Part of a small language model's weights.
Size: 13 layers, 14.3M parameters.
Architecture: LayerNorm before each block, rotary positions, biases.
Training: a variant of Adam for these matrices, 427M tokens, 9277 steps.
MLP neurons of a small language model. Each row is named by its layer, matrix (up: input weights; down: output weights) and neuron, and shows model dimensions 16-143. Each number is 500 + 25 x the weight over its row's rms, rounded and kept within 0 to 999. Numbers have three digits each.
Before each neuron's rows, "fires on" lists the tokens most often at its 100 highest values on Wikipedia text that the model never trained on.

fires on: "'", " which", "s", " This"
L10.up77:476513513487557470543482443489497501513521464522520511477515510516526479495502488474495490548489461479543513497475474510506511464504488504515521504494496549484509514476542517481536443506488466486485488534491492471466506495502501496445525537423500481488498504475479483461485556504490486486535543494510521491458517536517477480470497527507498497499520507510494518513467486518543487528511
L10.down77:511501503491472550530479528494502501507483547500510458522472478489482485476524490473521526502533516517458469512486544458513496528471476482500516501550527459461465495476458521503497508481508505497521522440535518520495505504513481520528469469543506510457524501500518534507485520521501480499496487485475506487551528517505494499578517513495488507560457473506518551502494495499460478485496

fires on: ",", "-", ";"
L7.up463:516492499544503492492495464520533508518506518551479512486487510504521525458481526467484519497526531480477494458529518479491494510509539499485475488502458522506505483508527421493512499490513455482481475507509482493453474467492484506472503470480507482552453522514488458526534512444527483509500479472504482496515488477516570472491496493499498554514489497495526491541525499504530515475450
L7.down463:452499472465482504527510507474483522490517490512506514490497457465486535488499545496484510516480463495505489502543483532482525514431482484510483544471473476509478529490438530514498507506486497527482531506475492511514505520517502490481483483488487513510542487525588542522470495517491543492487498514450516484494513488499495524502469489510508464521505472529466496521520508514492559468563

fires on: "\n", "–19", " and", ":", " in"
L6.up106:538450511506460542511453504537492512503500489542474503500475504509512496466475565531455543480471503551477484462471486483491516517505507478497455510488549491508498509519472477490502534481498487535520476431472513513525484500510490518507491523513473532470517478499487528487498506549474548505522527562530492479486497504545473506494506504493506500501504497486541478514469469493533459498514
L6.down106:510505514498527527469454501505484504469517482510503514472483469507513478480519511512426470494499458479518487545507541448508506518518498466471489495539483512492499474501503480466471505466487502514540493536531500493521505496519497486496514514509497469483469554517453504523503503538523471496530484491490490485494516500524502532510534536481440537502522491491471520468517516499467508508424

fires on: " |", ".", ",", " and", " 2010."
L7.up76:501482497482458525498491494535484496529525484518504510496458474490480503542454513498495505515518483493480518469540511513514477528457519464516528531488477519529483529515499497523531462513487501485436456461519488481440455476513491512493522508498520475517457529471502544519491498457473463455499524553537538523444512480451502500471507534493514508525499538473513484499526526523530541467505
L7.down76:454513494495489522476499519456497500498533513503470505476488445515478524510510446528483475489515525475455514507519552552498474504507504527522478545478494502496498512527481512482492499515519500515510465506487530502506494538516496463480506514488469538493484515499498512498512526497532485524485504496462497494493518503494508485472497553483468490514475490482481518487535523516508596454511

fires on: " were", " having", " he", " and", " they"
L6.up607:527496514547498474496509473505480568471471492529472460463485474491481488491494508493508518528444514522487517491443463518492516517449498540442516480510464516498487491468516452466529484514477516500541465498493482516490495509510526534454488517524520515500549520538493522503497518532482495465513507485474537525483441467473506472473506491525499475497506512508498502465494522477474532528471
L6.down607:514521471484527515519491527529487475513520471484515483534496444540487489493530474557489480487465460498539435455518570499483506487506467503502497467475517533467513520516486490452479528483504526550467529492486503477447511481535512477532515516507472531495502493483485445486505491492509477485489485522502511460533513548567502540472490513478476526484546512543512472480496503507496498490509

fires on: " ", ":", " the", "-", " Championship"
L7.up323:519477477467525500557550470515489472519501485507497509475481489511562506551529499518511474535480488497441500497496514488510480484495527508516457498504494494521510503515438523505480535509527521500492493507509494507519481498521530472491470525501571489506493537527480504490474488526534517507545495551497499506476453505496499470528491510466483499531461526483517495488494535538522454493497
L7.down323:510468546540502518524522534517528502529484494520541510522523506470484564519478466477534490451518499487517494485506504473470489496495470516507497497508520538489487475480517501512544524467496468483531550479483518542518505492500524513487480510486504508536499474490508539485499484478444483539494447470486496497514487464467541460518484515502466509446495514542507483537498483497492453483492

fires on: "-", " of", "Her"
L4.up87:512475476520520496564476495563467502504492499485466472465515479523516503515478507538507486491489512486520524450459472510522501501494545495532499505490506533505477526535516458546490476475510532535481442548503474500534496534550526457530499500538535499509472514520475520487512514499459539495466495555513499466486473486490509493449522492480509508554496483502473499489472489502467451481483
L4.down87:466476496538498531508523514499502494467515548550505486475549499485510501511473500497491545524538473443479487483508471487510484472484506528505524503539529460500471534546520481510509536456516481477524460486484495493533505467447516507482541498518490511536491533529454498504471531493508521500504468508470484513506522475502529496513508476456476515491507518498509451537516474482449449494487

fires on: "-", " and", "ed", "le"
L7.up162:500477498513506561503466504541475517513493502476498493452501475518543526512507519511520460496481492466523509435463506521522523485482492519503470467526505514497524506517529505528537438476487508499544467505483463486505482496490506512510547551482522566499495488509472529497511542493453510498556474524505513482475487435468488491470487476500540537527508491486505494480506475492490511506462
L7.down162:486517508503524492504525538482488481473496530566555510483512563472474493550483427491498515479541537497500525502529516514501492484508520534466509496508540500504483486487463504481528496473491505482500486491503505528503519515498498505512526470528503510490458455495477498494526544471545495529470473474493459499531493499486522490491494498513456541494479507482493456497474522483450429513494

fires on: "-", "and"
L2.up145:482479502496514490507525500514486500523465508482491504499498455502550527465503478458511411508497525485488499505486474508500519526536503470530470485518478489528499512523505471492479532479487500569513438501498534511474514464518510449486489464490482477460453491498541501494501483489484525467528505519549489485469499491491477485470504510487535534531535537530479468506478526554499524509490
L2.down145:512547513512499523491514502475512499487521489513563480485506534468465472533491509523472550490483478510495497465485493484496491456481496547501513506478525520495498464465523527505504491490512512423501556489499468523539486551505482541511520546519527534528512496515414533505487520515501492551477505493467479497503511520490509503542490483507451501475471470513523505515508481457488449519533

fires on: ":", " by", " and", " for", "."
L6.up555:483491478489519476519493513527495496525513465520450501506506534560473526444512532444518527455499514443479486478470474512523493519472494536513497501492491537514517462469498485539461473511506502510542515489480462489497502516506508534492460488532556488483511528489468503448489468509480544523527511513505520473502480445483478454493525504469531487528510537470504489524505504480493511484516
L6.down555:486540470511543513472514495531494513456482481494515488500501543484482505475501567528474495468498510462489512491533522521462516485491453504499475477490485504481472500519494507493513509528536496508498518474511508515476510514465488509533510523497549491499489525512449504507479472535502533518468510500498465457459486513488498544551493450501516537505482445467531549472466523528464457520530

fires on: ",", "s", "st"
L4.up451:502464527526496502504512462457478514484497540544497495547475483476465502515457541504482502518486473485486482489491533507499555542487565477535512489507519527452520532519494478475508475486530544511517437484512514499490457466482494518535537515543465531502502463504481494526492502516524511517533492528485525542467457507489496444548474482487505458494465491474506501525530506491471514490499
L4.down451:489519459492511506471504484515499517491489535501477480511507495494483467528490522495487466480512482481505527475449482508498529526544533510473506495479532462545491479507509539546482532485512426529520509498504492525475457491488533569476532500478504486495529493572498485521489465463495535497513497512491474522480496479521482484492520475470461491515533489435537516536471535475483467502500

fires on: ",", "ulus", ";", ":", "le"
L10.up96:494509526498524511495479486520443516526501457487490465466485514519476548501547498470491519475526501500519497548494527493526477530462504476480479447536456557549507462522520499502518463497509524500482483508477481525521483506508528489507532468470475516539502493527494507487485492467524467471495543498503548509488520491506524549507499508485483481480520504484457489512450488470518510501459
L10.down96:488499503524496492510484488487523504495504518488456487492476478515483511486509531479520529469502504470548443525501493502488511549530502544501487500467513510520506456509447533484523474484537496492452521529457489503530475519544495522464522483516486487476497485499491508539470523503491521434492529507494522530509457486509523481516507505481502488548474494512500578515465504474494530500464

fires on: " and", "\n", " a", ":", " record"
L6.up48:501475504486483497496463486551500503531523512512481504484494518534494478521507553487471520484480471527470494494508475491504481503485507482523476535541523508487485475539511472499440417511479498515580493504513490512496480497522484497510498513540504535491520514480494487449526494502486485514554500503445486476482499531506485492518547431529516482504507522459495484506476474517529540478523
L6.down48:495521523492491490481496503539503510495543503481493548528482548482497512477515560500497489481516534518474466449479503480492528522519506470530505485514450485510503484526519487481508516500495453530553516522515547518487543503481517535511490528500514488508497512497493526475490438474511518519526502498499506505489516482470497540472487558486513542493482477475472516509500502455499541461498

fires on: ",", "\"", "\",", "),", ";"
L10.up407:517494540529484468511457489508501531545489504537497498481477475508523506472462490485460513480521540503516528494517498530512511481507547456507511528481460515526505463534518484490503536486515535494442458468507476499496476523518449480518502547471480481520519536521495504473478513491506500461494501493516505501451464515509466500511482534506513494504531503451498487465499469504503515458521
L10.down407:483463473490501546508472454501519477513524539499427504487502471503505501471514475533504488467472516494532482531504487476494511476505502520478499475460476549521476493500522552490512488467508534483477501535499519500504518484539446473455504465494437485532474506519534523528522515531515511482455478499530499508499509534524475487497518495487502483539485523510508565487510505462484536492526

fires on: " and", "s", "'", ",", " War", " its"
L9.up612:527492535507507502532479507529476489467504472508496488457468507493462504500502527442503506492512487547540514493484481490504505498499511515478497513477496526514507497565511455460517473485532509505463509537501494521545486550555515510487519473512523469451480503482476530503508557490471501494535529478504513488487492455488490497498539488504511518483479558497492505543487513549499482492521
L9.down612:488529503533539529518474524521496516517506512505525502510499561476515483512484498523521537491506465481504505484528513466459439526480489495446454536531495512486459484493522506506513474449525497490516499496499486457496505523479527516519475512520497475480514548489461479515495517497491454490471502494528512531551511488509534484487502512522485491499483451473494535479477508448484454505502

fires on: ":", " &", " and", " We"
L7.up77:516483508515525496505508514529488555490489459530466480489497516534529518481475515487476525477459482462489549485493478480512517496475527464489500521458531482545486490531471486519463503498530481536530512504437440541516471526531538527519496551516568494500537496507462528437509504506503547529522479525482530495478467456522497479493491484478520479518472495505502497506482516487512517508479
L7.down77:506491503509481497498521523500444539523503481508557486475484546503524503488545466476481497502523483500549435466493531480513475535517504474490484498490434505487515485479512503537512533518527462502472490470471485528482500483485495503472505483517503494522486484518497512530485537463472500511511485473496519514492517488510517516482483516497461541538528461527507515481517507474497540505516

fires on: " |", ",", ";", " 1"
L7.up565:490465499519523491464477482541463528532514496508489512468479435512543515526521520506479493507481502477490496496548513468519492506518515515502496453499480512487474541506515496498524472563511484500493462496497515510464447470506476487469482489544479531513468567517520513505505504460486484476485488539543514532493467553497515537476548526509510473500503499483516495529486471490545503462499
L7.down565:520490485496456522534553502481521511499548517479513470494499496535475508529526509493512488466500530537516492485502526514490529508475507514479534558496503492534507473493532510446498499429542516501472505520491479501481522497509543462455525494447463514531476462520489492513491540498522523497493506486485495500483496479493523471474464497528510515521488422523472520481514539486495495497475

fires on: "'", "s", "y", "e", " an"
L6.up344:501514516522533464489515466543494482535505480504500528474508466545498498551513479500511493513458509521478515464491498576459478523481486533540491510510481498504457532503470481503487487507482506531506459476469519445524531539499516481474534484519503481468477514497474478526522531511492481494494535521517507538480493499532498507491561559495502489446507497475500466491515505517463476506553
L6.down344:519482502499517494508514483503462483496481546492504469529480485437457533460502496525506526517544501493496470561507486523539501483464490493494535505500534491458561506498482517499513512488522540506499507525515482486491461480455459498504467504475483482496534461480515511523475462500509515528501506455470494481521512495496477513504494434496524522528524512515530509505530468496515524464484

fires on: ",", " as"
L7.up114:510528510515489461533463515504503489518489495473449470507462489500463536509534529508524481511477469535560503483472495534531477469495528511519489481522515522510511469526486469524541527500456509492469478504521500526490530504501485532503499522460429482519515478557480500505492475478522499460532494496542528517503452496500486476532480485506500514483488536499442478494503476543517513474471
L7.down114:523474534487538502502515513516490456467493465527505509458508493505501477493520541519492502519520550515471480482512523473521509514525495444474460512500475487523491477527495522520524466485467529490508484515490506502515505509485520528468471471501546502479466500498480491546502493486485480469509518489501488471473476488465490508481520489496434505521490497524502562494530494522527509517504

fires on: ",", "(", ":"
L4.up281:457466577521519492489549478487504499489486507504446505524457511492461516504551519491463529539536481485530510507481466527459498522521539523464481485517539544521493484554468478512471465513524500460509484507494497482475497459497509471510501457508475499513487476489485525521503487482567458492514507535469503535456489489548495491488515481510496509520492503506501469483521501522449491516517
L4.down281:491528493496467525501550483503479549519459538499521464536515481494478518509499507474516501539530461466527510524488439533472483547515496537434504488511502469539466531508475452516501493538486485482493485475504475490510497509493520517497532458520517469525505476527519526527484498498488494509500480507500545515497474494513526508489505517483486510513483494463528481511522503505483517506495

fires on: "-", "/"
L7.up326:550462504523490534500476524555471504508479508508507512520499536487495487476505493444524480468524501448507514499516517489517528518508534483467509532530530509447469484507518468490502471480548476479485492511452517502523472481515518481485556494462508514506487467521519509493535510489492509540543477502528484492506482487465467482495492516476519551571479507474477493496490466540520476511528
L7.down326:473536511542565511477536491499514488517495502471521447478495479520503498498500473509478496486484443536473540495503452526505481462448502527489490487508499519502479532495523534539500508491451473508528495477491488492529512526463524516507493514544540480502498523554476495504479542491484509505496517456489465533520547491511540504504459483498441520473530511512492462486481515474445415489487